MLP neurons of a small language model. Each row is named by its layer, matrix (up: input weights) and neuron, and shows model dimensions 0-127. Each number is 50 + 15 x the weight over its row's rms, rounded and kept within 0 to 99.
Before each neuron's rows, "fires on" lists the tokens most often at its 100 highest values on Wikipedia text that the model never trained on. A number after a token or word is its count.

fires on: "'" 72, "ph" 15, "al" 7, "ak" 6
L2.up190:47 52 71 47 50 58 58 67 26 13 65 47 55 87 63 02 50 42 27 29 42 72 61 68 40 67 23 65 44 45 30 52 47 26 68 48 62 50 11 51 34 25 24 50 73 37 47 48 63 46 60 49 31 55 46 41 67 40 71 31 60 37 61 33 49 53 63 54 62 27 45 60 64 58 33 57 59 53 58 58 60 46 28 58 44 65 62 22 37 46 67 64 62 71 61 58 50 41 65 39 49 65 47 40 49 49 77 40 53 32 60 61 71 47 56 49 58 33 23 59 38 55 45 60 70 43 52 64

fires on: "e" 28, "that " 6, "ic" 4, "l" 4, "et" 4, "w" 4
L8.up590:51 92 38 57 60 65 83 74 75 39 53 51 68 67 31 51 50 67 51 70 48 35 54 38 43 58 64 19 54 50 64 49 60 72 44 45 61 58 47 37 55 57 54 66 47 49 55 58 62 66 43 48 52 46 64 44 41 74 65 66 73 51 27 61 32 53 28 60 54 69 29 33 50 41 48 72 44 70 41 52 45 30 73 44 70 40 55 34 66 57 49 60 43 27 35 60 44 61 54 63 70 57 53 18 65 39 21 34 46 60 84 58 38 50 51 39 43 44 51 63 33 59 49 63 65 55 49 57

fires on: "li" 75, "eti" 11, "uk" 5, "fri" 5
L2.up500:66 47 29 60 36 51 17 63 40 15 34 75 57 46 57 74 38 51 56 07 51 56 66 91 66 71 59 74 49 47 65 48 17 58 54 47 48 44 59 70 26 48 49 43 43 84 65 49 77 43 57 52 29 76 48 52 48 87 52 71 33 49 39 42 54 42 56 37 73 57 35 20 61 57 44 44 46 74 64 41 66 53 61 63 57 52 58 54 55 61 53 32 51 55 82 54 42 83 47 61 58 61 49 46 45 21 23 50 38 65 39 63 48 46 58 58 57 54 35 65 58 56 46 29 51 53 41 55

fires on: "'" 30, "called " 17, "w" 12, "ie" 8, "ley" 8, "ers" 8
L2.up488:15 44 42 47 48 41 29 64 57 49 54 59 62 58 53 22 29 50 62 63 50 35 64 62 44 32 55 72 99 44 47 46 48 40 40 36 44 52 61 58 76 54 52 52 56 36 16 46 78 83 41 40 41 46 71 37 40 31 56 58 40 65 40 70 60 50 83 21 80 27 61 45 58 71 47 61 72 42 43 57 47 45 50 49 61 58 51 33 43 61 40 17 41 47 67 37 57 38 55 83 64 46 28 62 32 79 53 59 47 48 66 47 66 64 67 46 55 50 20 40 70 51 47 79 45 46 72 57

fires on: "| " 37, "par" 6, "fe" 6, "ber" 5, "Sy" 4, "ain" 4
L10.up86:55 37 66 64 36 33 60 60 46 53 71 16 51 69 60 61 45 52 42 38 60 47 68 40 46 51 50 70 27 47 45 43 50 57 66 50 53 52 66 92 63 49 52 72 78 54 00 67 51 55 43 48 31 47 33 39 48 42 45 69 55 45 66 43 24 46 49 63 15 92 34 29 48 62 53 82 52 68 58 00 22 30 37 46 46 49 51 43 31 56 47 49 46 53 48 62 58 34 76 42 55 70 62 41 51 61 58 37 62 44 22 65 49 53 56 45 61 44 27 51 34 18 43 62 31 61 41 40

fires on: "inv" 32, "mil" 29, "v" 17, "with" 16, "m" 4
L2.up2:61 55 57 70 49 62 57 48 60 27 37 39 68 40 51 42 53 53 56 53 76 48 63 32 34 82 60 36 53 60 60 51 52 45 54 50 29 36 56 52 45 33 20 50 60 61 35 30 31 72 51 62 57 71 81 42 33 52 99 53 59 48 46 45 65 53 60 53 49 52 44 47 60 43 63 50 58 65 39 28 50 54 79 54 43 24 42 58 56 56 79 66 51 68 40 75 35 50 45 31 51 75 51 68 55 55 60 44 86 52 45 48 60 50 34 81 42 60 28 63 52 47 37 25 55 74 58 41

fires on: "m" 45, "at" 15, "min" 6, "au" 6, "ic" 5, "et" 4
L4.up553:65 44 61 41 60 48 51 50 60 51 37 33 65 67 34 64 41 32 24 66 53 65 76 53 39 49 46 45 41 47 36 37 35 15 58 67 42 50 39 73 65 44 45 43 55 44 65 59 42 57 51 55 38 23 37 26 82 61 55 58 28 83 32 39 49 24 46 53 42 38 47 62 49 54 60 30 19 81 42 58 64 48 58 64 33 51 58 44 55 60 35 86 55 61 49 25 38 38 25 49 53 40 56 73 64 48 51 57 49 34 48 60 37 64 45 53 53 73 31 23 42 45 49 11 44 22 76 39

fires on: "back " 14, "ence " 13, "War " 9, "er " 7, "ball " 7, "life " 5
L4.up477:49 86 52 31 53 58 57 45 71 34 51 40 35 57 50 49 41 28 33 49 49 61 62 57 56 55 54 64 30 49 50 60 62 51 71 30 60 30 71 66 58 56 50 35 65 49 87 62 65 39 27 58 43 42 25 60 43 30 50 58 43 40 58 48 44 60 50 28 74 45 30 27 42 50 45 68 71 54 37 66 35 52 79 78 45 67 46 61 45 58 48 54 50 56 57 57 45 44 61 49 57 63 61 22 42 55 37 49 06 46 74 77 63 42 25 32 56 49 77 47 65 53 51 28 72 49 42 42

fires on: "us" 32, "um" 15, "enn" 12, "di" 11, "atic " 8, "li" 5
L6.up409:47 57 42 68 44 38 43 57 49 89 66 67 62 51 53 46 64 49 69 59 33 59 61 39 62 28 64 40 46 61 60 38 59 30 55 37 39 31 55 63 69 44 35 25 61 50 45 33 79 37 58 46 59 67 55 34 38 39 56 13 73 73 73 52 36 70 45 41 64 99 34 73 50 57 51 57 84 54 75 51 32 50 71 24 55 41 48 33 58 45 36 22 41 38 36 54 39 62 54 67 56 46 28 32 50 62 35 42 23 56 83 54 54 61 57 66 25 38 24 29 47 37 30 58 33 41 36 56

fires on: "00" 17, "9" 15, "200" 13, "18" 9, "186" 8, "ent" 8
L4.up120:59 83 35 28 53 65 31 61 70 51 42 51 36 49 28 43 48 25 65 53 49 56 46 61 63 37 51 55 42 56 39 52 63 75 50 57 62 43 54 31 81 61 50 57 61 33 41 72 53 51 45 52 50 89 39 68 39 17 56 69 59 45 59 58 50 65 30 46 45 60 58 73 54 34 31 42 75 14 59 50 40 65 39 44 30 25 24 55 67 33 55 28 54 34 49 32 53 63 58 35 60 42 33 32 28 26 49 43 39 57 54 36 52 17 62 52 67 39 84 62 40 47 39 63 62 67 36 82

fires on: "'" 65, "a" 26, "ae" 7
L2.up235:49 58 37 65 57 47 78 53 24 05 30 55 29 63 56 34 72 50 33 13 62 65 51 54 45 48 33 70 45 54 49 33 75 34 48 50 43 34 46 63 55 31 25 65 31 71 32 54 63 34 36 46 51 69 52 60 49 64 38 48 47 41 37 18 60 42 62 52 37 19 35 48 64 54 40 68 65 57 70 70 76 56 38 62 47 56 69 37 45 51 47 37 68 54 65 37 56 16 56 46 56 26 43 55 45 37 49 45 63 46 69 67 61 39 65 36 54 26 29 42 59 78 34 67 60 70 69 43

fires on: "si" 51, "als" 22, "States" 7, "beg" 6, "===" 5
L2.up313:37 49 26 34 48 36 40 70 58 33 45 50 69 52 54 54 63 53 35 60 60 41 20 41 39 75 47 65 53 56 65 57 41 97 43 41 47 62 64 52 49 53 51 76 46 38 36 61 68 51 37 13 31 55 77 43 49 51 58 51 55 71 38 47 68 34 57 68 55 66 44 62 66 85 64 34 66 51 38 63 58 34 53 50 60 27 40 48 60 78 51 19 51 35 60 14 44 25 24 69 50 55 35 41 23 58 52 61 25 47 65 51 61 40 50 45 27 49 37 37 51 58 35 61 55 52 77 46

fires on: "si" 100
L2.up498:47 31 31 47 30 57 46 73 53 15 45 20 49 37 52 44 64 51 44 54 54 48 40 54 50 39 57 65 72 47 47 60 51 50 62 25 43 25 91 63 62 50 49 55 59 64 18 37 51 52 54 54 53 40 63 52 41 68 45 49 46 73 28 40 77 62 70 30 51 43 44 50 66 78 68 42 48 46 55 49 52 39 60 62 84 67 35 40 46 69 46 56 32 36 60 19 56 28 53 64 30 36 16 51 60 71 50 49 59 32 67 60 56 41 39 43 29 78 28 23 35 56 47 61 52 50 65 35

fires on: "% " 64, "Loc" 17, "bec" 8
L2.up102:37 57 41 67 67 59 65 72 48 55 57 56 45 58 44 60 38 36 43 55 30 52 72 35 43 71 39 60 78 48 54 50 44 66 52 54 43 29 60 33 32 45 35 54 60 37 69 58 88 11 65 24 50 43 59 29 37 77 76 44 39 37 65 30 51 40 54 67 44 69 55 41 42 64 69 67 22 73 60 70 48 38 32 73 27 59 30 37 30 38 63 31 73 42 47 45 40 57 28 30 55 50 38 44 50 37 45 46 63 55 57 65 57 16 86 71 31 58 28 43 62 74 52 47 56 49 59 50

fires on: "." 23, "us" 19, "atic " 9, "á" 8, "op" 8, "the" 7
L6.up283:59 77 55 57 70 55 65 59 30 65 44 82 58 63 49 72 31 41 87 40 59 58 59 27 51 42 42 36 64 53 57 47 55 45 58 59 16 60 59 82 58 68 31 38 67 34 47 47 31 56 61 50 64 48 34 60 60 52 67 29 64 57 47 46 61 58 39 42 57 52 47 48 44 60 62 44 69 44 75 59 31 57 52 43 49 42 48 57 34 39 49 13 45 71 22 28 19 51 44 46 59 62 56 36 41 56 67 34 28 58 55 37 40 51 37 65 10 58 34 26 27 31 30 47 39 44 21 32

fires on: "att" 44, "ind" 24, "and" 19, "6" 6
L4.up287:35 38 68 73 49 61 56 33 47 39 47 38 48 66 32 32 41 50 39 55 38 35 40 71 41 74 37 28 50 32 53 29 38 34 54 61 52 70 46 56 42 61 65 54 33 42 30 60 38 17 23 61 40 43 60 38 55 69 42 60 64 52 45 72 55 50 61 74 28 47 42 48 54 67 52 35 07 60 74 71 57 57 32 58 92 38 77 31 51 51 78 47 56 70 47 38 32 52 62 48 49 38 47 41 62 57 55 35 74 54 70 33 37 51 35 58 75 68 33 55 30 54 35 04 55 62 46 33

fires on: "ong " 23, "." 19, ":" 13, "–" 12, ". " 6, "e " 4
L6.up174:37 56 30 68 55 48 24 48 26 63 33 52 72 44 28 58 41 61 74 47 43 39 46 68 64 41 59 52 45 65 43 52 82 37 65 37 48 52 55 47 59 35 42 60 44 80 43 51 34 51 44 29 63 43 48 33 31 44 52 04 55 65 16 44 35 66 60 36 63 89 48 48 26 59 41 55 44 53 77 50 44 38 38 13 55 29 54 50 52 44 56 44 48 41 39 56 52 39 23 59 58 48 87 54 50 49 47 34 34 58 78 35 41 46 68 34 26 38 39 67 61 34 59 49 52 74 43 77

fires on: "ug" 21, "av" 15, "al" 8, "r" 7, "id" 7, "or" 7
L4.up485:44 50 66 54 55 56 49 50 51 54 62 48 47 75 57 63 51 51 26 49 42 29 73 36 47 62 52 20 41 33 40 35 54 34 64 51 67 62 30 78 66 29 43 51 63 69 44 55 36 33 50 42 50 37 35 42 52 44 25 80 60 55 43 14 41 55 78 53 48 47 31 34 40 67 69 38 41 56 30 56 50 54 63 53 75 65 34 32 48 61 58 74 54 67 40 98 22 18 34 43 31 49 66 60 62 68 50 57 64 24 36 54 62 58 24 49 76 78 26 59 49 36 80 40 61 34 60 40

fires on: "si" 96, "is" 4
L2.up524:33 44 20 55 64 14 23 51 51 37 51 41 62 45 31 47 38 51 52 79 61 62 41 30 36 49 54 35 60 39 65 53 45 80 62 60 32 26 64 53 66 52 54 51 79 56 42 50 52 16 50 55 42 24 65 42 21 70 27 47 23 66 38 57 53 51 62 57 65 44 39 53 61 73 53 36 58 37 52 37 47 41 33 56 72 36 36 51 56 71 32 67 56 38 44 36 22 60 48 54 48 42 36 69 49 99 55 49 61 30 64 69 60 53 44 58 21 65 54 30 28 31 38 63 49 48 75 57

fires on: "'" 44, "7" 11, "1" 9, "ph" 8, "a" 8, "y" 6
L2.up455:22 58 55 50 67 74 73 60 40 24 54 55 31 83 70 23 52 40 42 29 41 64 67 67 32 66 38 71 63 48 37 35 47 16 44 42 35 69 17 43 63 47 36 56 25 40 26 56 80 70 59 54 49 56 51 35 34 52 41 39 41 57 51 16 45 45 62 51 57 23 50 75 52 50 35 57 60 58 71 69 53 33 36 54 52 67 72 29 50 29 47 34 58 58 71 71 67 29 51 58 58 45 49 56 48 46 59 53 43 32 50 67 60 45 74 52 59 22 23 38 50 59 48 76 60 60 51 53

fires on: "le" 43, "ent" 21, "5" 12, "ard" 8
L4.up100:58 36 40 27 30 21 19 41 61 31 43 24 60 42 53 52 46 63 57 69 46 74 61 50 36 60 30 51 53 73 64 46 71 59 31 40 59 52 45 23 49 40 61 69 31 28 61 49 61 40 33 63 60 54 58 45 40 60 46 22 53 47 59 51 48 50 26 56 59 42 69 40 67 62 57 46 49 50 52 38 49 69 55 45 36 40 63 38 73 51 66 27 41 35 69 26 61 63 25 74 74 56 72 51 63 53 38 36 30 37 56 34 56 14 45 46 79 47 87 43 61 50 08 45 37 59 64 72

fires on: "att" 52, "por" 9, "and" 9, "bor" 6, "ong " 5, "Batt" 4
L4.up72:55 33 47 52 40 72 56 68 46 34 42 45 40 81 50 88 57 26 88 74 31 55 69 48 50 48 58 51 62 56 59 46 53 65 53 53 47 31 34 45 57 59 11 50 48 45 47 60 55 74 51 60 42 29 67 43 48 44 53 49 64 35 52 73 43 39 51 64 43 16 41 29 32 68 52 36 46 52 34 40 63 59 41 55 72 51 53 55 61 37 56 58 43 68 51 76 50 47 54 52 35 49 25 44 66 45 44 26 12 62 56 69 60 68 11 47 68 62 57 57 46 32 51 51 31 89 66 64

fires on: "En" 34, "Con" 26, "Mon" 14, "Can" 5, "at" 4
L4.up84:43 67 68 60 44 30 42 49 38 51 81 52 33 26 31 48 49 40 46 55 50 68 64 04 48 66 67 43 51 53 55 66 46 70 66 40 82 45 15 40 22 41 27 61 42 64 61 63 39 00 62 41 27 36 45 58 31 52 54 59 65 47 31 66 26 17 65 32 30 41 45 34 39 56 66 90 44 88 54 47 31 59 62 49 49 61 37 65 41 48 60 51 66 36 41 78 43 29 58 42 26 45 82 45 39 40 64 37 49 44 55 66 52 51 61 48 39 59 49 57 20 52 47 60 55 55 45 61

fires on: "w" 25, "um" 18, "on" 10, "that " 7, "u" 4, "pro" 4
L8.up123:36 83 49 55 39 55 86 56 52 26 28 65 62 62 50 20 48 50 71 60 36 33 54 53 77 23 62 54 35 68 59 51 56 47 34 53 34 56 77 52 55 51 50 58 37 23 40 44 36 65 25 37 45 57 50 58 55 40 57 52 82 66 46 55 41 50 34 69 59 50 61 51 44 41 28 66 64 67 26 78 48 35 70 33 42 46 71 62 71 49 60 64 21 27 50 74 62 39 28 63 83 53 60 23 41 50 55 67 58 73 54 35 57 40 47 43 39 52 28 37 44 55 56 31 52 54 32 50

fires on: "and" 39, "\\" 14, "|---|---" 12, "Tw" 9, "ook" 9, "of" 4
L4.up513:42 27 63 82 38 25 54 58 52 62 42 46 73 37 30 46 52 48 47 28 61 39 35 48 52 56 59 50 72 54 54 54 62 43 42 55 24 65 50 51 39 45 62 56 30 73 13 42 20 26 69 40 32 33 64 46 40 53 52 52 34 69 61 40 62 47 52 55 55 75 59 73 31 55 54 49 42 53 76 33 51 49 43 43 99 34 56 42 25 40 55 44 43 22 49 75 33 50 53 35 38 36 44 61 32 73 47 37 89 63 38 47 24 65 69 57 35 67 25 53 41 31 72 41 51 68 40 43

fires on: "% " 23, "'" 13, "enn" 11, "ent" 8, "4" 7
L4.up315:43 29 54 47 32 48 26 62 61 47 55 58 72 24 35 48 71 55 56 51 60 60 71 63 28 48 45 61 65 60 50 53 55 35 39 42 22 48 23 32 56 51 48 51 38 48 33 53 39 37 64 50 36 60 58 53 49 33 45 40 71 65 52 42 35 44 22 52 73 68 77 55 36 56 72 42 69 35 91 21 51 38 50 38 70 36 45 39 44 37 26 28 45 22 58 63 36 39 47 77 53 09 38 45 30 67 62 38 74 59 64 76 40 31 44 79 54 66 31 44 54 42 40 50 32 76 24 74

fires on: "an " 53, "g " 8, "ball " 7, "|---|---|---|---" 5, "er " 5, "os " 5
L4.up63:53 68 54 83 53 42 63 48 58 37 56 54 32 55 68 38 40 31 09 56 46 36 28 41 47 43 55 33 44 44 72 56 49 53 69 51 79 50 43 48 48 32 54 27 66 73 58 31 49 52 34 58 76 41 45 39 38 44 38 76 67 33 48 37 57 70 68 34 57 66 43 54 48 60 39 61 72 62 38 86 40 51 66 53 41 68 54 67 36 54 67 50 37 58 40 99 69 37 52 57 30 76 73 75 60 52 35 60 55 40 40 83 54 61 41 45 45 51 49 38 42 47 62 62 60 45 48 23

fires on: "'" 52, "ley" 11, "on" 10, "th" 10, "li" 6, "ti" 6
L2.up390:37 34 52 36 49 38 56 64 46 48 50 41 49 63 58 19 68 37 18 55 34 56 52 87 18 76 35 62 69 43 51 52 36 21 52 32 52 49 22 52 63 38 46 73 56 46 29 58 62 59 52 47 40 41 66 39 46 32 73 36 62 65 29 24 62 55 59 46 59 26 52 76 65 59 42 63 51 45 40 55 48 51 62 51 78 47 55 27 53 72 66 45 37 35 69 22 55 15 41 70 64 45 18 66 45 49 46 61 59 32 74 69 57 35 56 39 55 34 37 16 53 80 46 64 60 63 46 61

fires on: "'" 56, "po" 24, "u" 7
L2.up244:32 63 54 47 37 32 55 55 28 28 37 71 59 50 57 64 66 58 42 26 47 50 80 56 33 51 48 72 62 66 65 53 26 41 41 41 44 61 40 66 62 55 41 52 47 82 18 49 61 68 49 34 44 88 80 45 71 33 54 59 54 44 39 52 73 32 82 59 66 43 52 56 59 60 54 70 49 47 38 79 92 43 48 61 40 43 55 38 53 68 64 38 57 59 67 48 59 04 32 61 46 48 46 59 51 29 34 52 40 59 66 57 70 42 57 54 60 42 31 41 64 75 37 35 69 54 60 77

fires on: "." 20, "n" 18, "us" 18, "enn" 8, "eng" 6, "w" 5
L6.up472:52 53 62 19 66 41 58 56 24 64 75 59 38 43 53 75 61 38 82 67 51 47 73 31 51 32 52 47 42 40 58 51 29 54 50 46 39 51 64 89 60 54 46 54 42 72 62 34 54 54 58 33 68 50 19 44 56 44 53 22 55 47 64 39 50 54 56 00 64 79 51 51 48 50 41 49 60 21 58 54 21 15 69 39 38 45 61 47 45 47 40 47 45 44 37 37 41 49 42 69 60 60 33 24 32 37 69 69 27 58 81 38 63 43 56 40 30 48 27 47 45 42 44 51 39 62 61 29

fires on: "}" 18, "|---|---" 11, "thr" 11, "\\" 11, "wh" 11, "car" 7
L4.up318:36 59 53 75 49 28 56 41 41 69 46 65 54 64 55 63 28 57 35 30 72 56 43 47 66 29 65 39 57 58 47 53 40 66 42 55 14 51 57 51 31 39 57 50 36 64 31 16 33 24 44 35 90 50 33 58 25 59 40 65 38 59 32 41 39 42 73 37 62 57 64 85 51 55 58 50 40 44 51 37 37 49 58 32 74 54 47 46 56 72 97 33 70 51 82 45 50 65 47 23 32 53 49 33 60 61 62 51 84 46 33 41 27 50 64 54 38 55 28 49 33 62 68 33 58 59 49 30

fires on: "sp" 69, "kn" 13, "ad" 11, "H" 5
L2.up471:72 34 69 57 42 43 56 76 42 22 41 41 67 49 49 43 48 30 48 29 30 61 57 47 57 53 65 46 30 67 25 63 41 65 27 49 57 63 65 64 40 60 49 48 42 31 36 53 69 46 38 26 53 30 59 41 43 60 21 28 34 63 36 00 49 58 59 41 54 59 30 61 51 59 60 52 55 65 60 42 49 61 43 64 44 75 55 21 54 62 69 54 22 38 75 50 54 10 32 42 44 46 68 70 55 53 56 41 92 46 42 34 72 76 44 55 47 62 22 47 39 64 45 56 47 40 40 52

fires on: "ent" 45, "op" 9, "tit" 8
L4.up113:56 51 36 23 31 44 15 41 60 40 47 39 85 40 32 77 62 66 75 28 62 64 73 41 34 57 33 53 46 66 57 40 63 32 34 58 46 30 36 43 63 60 48 65 45 34 67 53 29 33 47 40 63 59 43 61 64 53 48 52 37 52 55 35 44 35 38 37 31 46 60 48 29 49 54 43 49 32 42 44 35 65 54 49 58 51 58 51 63 47 56 34 44 23 48 42 30 54 39 56 50 25 64 37 36 34 57 29 43 55 65 37 33 19 40 56 70 47 56 59 56 34 38 50 66 78 50 88

fires on: "er" 47, "st" 9, "ing" 6, "ed" 5
L10.up301:58 47 55 26 51 58 55 40 32 75 57 47 72 55 57 52 53 21 76 31 65 51 52 40 63 78 17 55 58 41 43 59 63 49 45 48 50 60 68 64 36 57 57 49 45 76 70 53 77 59 45 16 34 42 42 53 35 44 53 67 66 49 49 44 82 50 35 70 33 43 53 88 51 68 50 81 62 18 42 46 58 66 48 49 45 44 57 49 27 73 53 46 53 43 48 24 42 70 62 36 28 46 55 76 59 62 65 40 47 59 54 58 40 23 28 57 41 50 71 42 45 43 53 42 34 47 49 56

fires on: ")" 34, "u" 15, "oc" 10, "W" 4, "ti" 4
L8.up255:62 51 48 49 30 47 47 41 42 06 63 45 59 65 43 57 53 42 50 46 56 76 23 56 64 61 58 99 47 58 88 33 49 52 34 48 74 53 43 52 43 66 69 69 47 41 59 46 36 63 55 53 69 57 60 51 59 30 87 58 54 63 53 54 21 51 29 68 22 38 57 56 79 57 43 72 34 44 49 65 76 35 56 52 49 18 54 53 75 61 53 37 55 58 80 58 32 51 36 38 74 52 61 35 59 51 35 45 45 61 48 74 18 35 35 50 50 44 56 32 53 41 55 72 34 42 67 65

fires on: "e" 18, "tion" 16, "ed" 7, "ing" 6, "y" 6, "ity" 5
L10.up68:68 45 20 65 40 58 33 33 44 60 27 30 30 46 49 42 72 12 64 31 47 40 62 34 49 45 45 33 38 76 50 45 49 39 30 58 53 58 35 59 52 58 45 49 61 57 79 71 50 64 36 56 61 46 61 33 50 60 82 57 39 43 68 23 77 54 48 63 52 45 54 58 22 42 74 50 62 50 56 53 67 48 78 48 46 49 57 49 60 52 43 53 36 59 62 37 58 73 51 59 29 47 63 46 58 76 59 38 72 45 81 45 40 50 55 71 35 92 50 32 25 50 64 41 39 42 62 19

fires on: "att" 59, "eb" 12, "and" 9, "9" 5, "Batt" 5
L4.up143:40 34 59 50 37 60 50 64 39 39 56 38 44 59 37 93 58 39 64 75 41 40 31 36 16 39 30 26 68 43 71 50 36 54 35 63 57 35 39 61 74 52 34 37 38 48 49 77 28 35 35 57 23 28 60 44 72 62 42 78 47 55 66 50 51 48 55 44 29 49 31 39 59 58 54 51 25 67 26 50 49 40 50 68 70 64 69 48 47 38 37 87 42 60 27 54 41 42 62 66 25 34 48 55 43 41 42 39 75 38 51 60 46 96 36 30 59 58 41 55 47 31 46 35 35 86 72 69

fires on: "at" 50, "mat" 33, "Mon" 8, "ut" 4
L2.up45:32 49 47 38 47 37 70 34 54 16 57 46 22 71 40 48 42 69 46 61 69 61 53 31 56 59 39 44 36 47 61 42 63 24 59 59 32 36 25 58 42 43 52 59 37 57 43 52 57 25 54 81 60 53 25 75 45 39 32 62 59 34 40 37 35 46 58 55 23 29 48 18 56 26 40 68 44 46 52 31 39 55 34 18 49 29 56 55 35 34 20 46 49 39 46 42 79 54 80 42 53 43 76 69 43 53 58 55 45 30 52 55 47 35 73 68 34 33 37 61 21 13 67 41 55 50 36 37

fires on: "al" 25, "191" 23, "ug" 9, "rel" 8, "188" 7, "th" 7
L4.up272:53 30 61 37 57 60 53 44 71 77 48 51 50 58 67 42 49 46 42 50 45 35 56 36 60 69 57 53 47 26 36 72 67 71 82 52 99 69 61 55 58 55 55 49 62 54 48 43 56 41 48 34 40 44 34 59 40 40 31 51 64 58 47 27 42 68 71 32 63 63 66 33 56 49 60 58 82 22 29 63 44 65 37 37 36 36 25 61 47 50 32 71 51 49 36 65 42 40 88 49 45 52 57 52 41 71 59 67 71 32 54 66 74 34 45 34 69 61 33 56 72 37 68 93 54 56 47 58

fires on: "m" 71, "min" 12, "vis" 7, "v" 5
L4.up306:48 41 46 26 60 36 50 64 53 56 65 43 76 59 43 52 51 32 44 50 51 54 97 30 34 50 56 58 52 55 34 44 68 35 70 44 54 59 20 52 54 54 58 48 58 31 81 50 14 45 56 41 30 38 51 64 53 38 37 65 42 69 44 36 50 25 30 60 70 44 48 37 55 66 81 47 69 72 46 40 48 43 51 71 63 52 49 42 54 63 40 65 35 41 54 41 44 37 19 69 53 28 70 43 58 48 39 57 30 46 70 56 39 45 35 64 56 71 50 40 70 38 63 47 33 33 54 42

fires on: "3 " 13, "ican " 12, "enti" 9, "cer" 8, "f" 7, "– " 7
L8.up409:40 41 62 57 59 40 42 45 75 73 41 15 57 60 55 18 49 40 34 65 78 34 76 46 47 40 61 40 69 51 80 27 48 59 38 40 73 85 42 41 48 56 49 38 51 54 36 67 52 50 43 46 58 54 53 62 61 77 58 40 53 61 54 45 32 62 74 25 61 54 54 47 59 66 50 72 67 35 67 54 69 48 56 66 44 38 36 44 27 64 66 41 54 84 45 43 22 15 27 34 50 45 68 45 58 65 73 47 17 38 71 50 69 67 68 33 45 60 54 51 39 36 74 56 66 61 29 72

fires on: "a " 20, ". " 15, ", " 13, "al" 9
L6.up172:48 58 55 78 61 33 59 65 35 53 66 39 65 32 29 48 54 54 39 54 04 59 48 61 62 63 59 67 59 49 55 36 62 31 41 74 54 67 68 57 29 52 41 28 24 76 33 56 27 46 39 45 37 13 51 57 64 50 65 26 40 80 73 24 77 54 79 33 54 06 34 35 43 74 39 50 63 28 31 48 38 57 87 52 48 57 42 55 55 57 35 42 58 38 54 62 47 39 65 66 41 57 54 35 44 56 68 58 42 63 46 54 81 67 44 86 81 56 29 35 48 42 50 66 54 60 38 45

fires on: ". " 22, "int" 12, "is " 8, "." 7, "port" 7, "a " 7
L6.up563:63 38 68 58 62 26 32 65 30 62 51 44 65 37 41 38 63 38 54 46 13 54 51 58 75 60 72 68 44 52 63 39 79 56 45 32 51 52 55 58 52 34 48 69 28 97 20 37 37 39 42 34 59 37 40 39 43 41 60 40 48 71 51 26 57 69 74 23 63 61 43 37 60 42 44 57 42 48 51 63 59 34 71 41 81 53 39 51 52 57 36 54 57 31 46 58 69 16 53 83 59 52 61 64 33 44 70 65 35 47 68 50 68 59 71 75 69 54 34 48 62 51 62 29 58 94 56 45

fires on: "be" 23, "ber" 13, "1" 9, "par" 5, "thor" 4
L10.up444:66 48 74 60 40 25 62 49 36 55 53 25 37 72 49 61 38 46 40 48 61 34 58 51 32 43 58 70 46 37 48 47 62 62 60 49 46 45 48 62 72 53 58 57 69 51 00 55 79 73 40 57 44 52 23 68 62 33 49 66 34 47 64 69 32 65 58 62 24 54 57 36 46 71 42 81 66 45 42 15 22 53 43 57 25 46 52 16 42 40 54 70 37 35 38 48 49 47 66 38 15 66 54 43 41 59 63 41 43 34 26 72 63 46 64 50 63 42 15 46 50 28 43 39 37 40 30 48

fires on: "ph" 37, "er" 27, "Ter" 23, "bre" 8, "includ" 4
L2.up438:82 46 66 49 43 31 76 28 42 27 65 31 13 60 65 59 52 58 27 23 62 60 41 53 76 48 40 64 24 56 64 31 60 41 65 46 64 45 23 56 52 18 35 58 45 63 60 71 48 07 40 45 36 68 44 67 75 23 55 64 55 27 56 12 43 42 62 40 54 54 19 35 56 36 41 69 51 45 56 39 58 65 49 35 62 44 32 23 34 28 66 44 64 51 54 50 60 33 64 44 36 41 50 66 33 48 60 62 41 46 72 50 55 35 54 73 58 34 43 61 36 38 50 29 54 38 57 53

fires on: "ph" 48, "includ" 18, "ch" 12, "ant" 11
L2.up75:27 71 85 66 68 53 65 31 42 26 54 44 30 64 54 58 30 60 40 29 43 79 65 60 75 40 40 61 39 60 47 44 62 38 65 64 58 63 14 44 53 28 43 19 38 32 58 60 59 50 56 56 48 50 22 52 71 35 60 61 44 28 62 25 45 45 53 45 57 49 43 56 47 28 34 53 53 55 68 47 44 48 29 36 62 59 64 44 33 29 75 12 54 55 65 66 42 64 68 48 49 53 97 61 27 62 68 44 26 55 53 40 69 63 78 82 53 18 35 55 30 43 52 51 50 40 30 52

fires on: "ent" 30, "stitu" 22, "et" 9, "pp" 5, "ex" 4, "tion" 4
L4.up285:61 54 34 29 52 36 57 67 54 46 54 53 64 51 30 56 45 53 69 49 66 25 53 30 35 32 28 64 44 22 49 29 50 24 45 60 57 45 49 38 74 70 69 30 62 33 53 44 24 68 50 49 42 59 45 39 66 47 40 41 42 70 63 48 47 43 43 52 30 36 48 43 67 48 53 53 51 48 32 51 44 73 58 60 26 50 57 59 78 38 32 27 29 43 47 38 24 18 36 85 77 40 47 66 50 22 16 33 29 62 48 32 31 13 59 59 63 24 53 56 48 48 54 43 20 59 39 44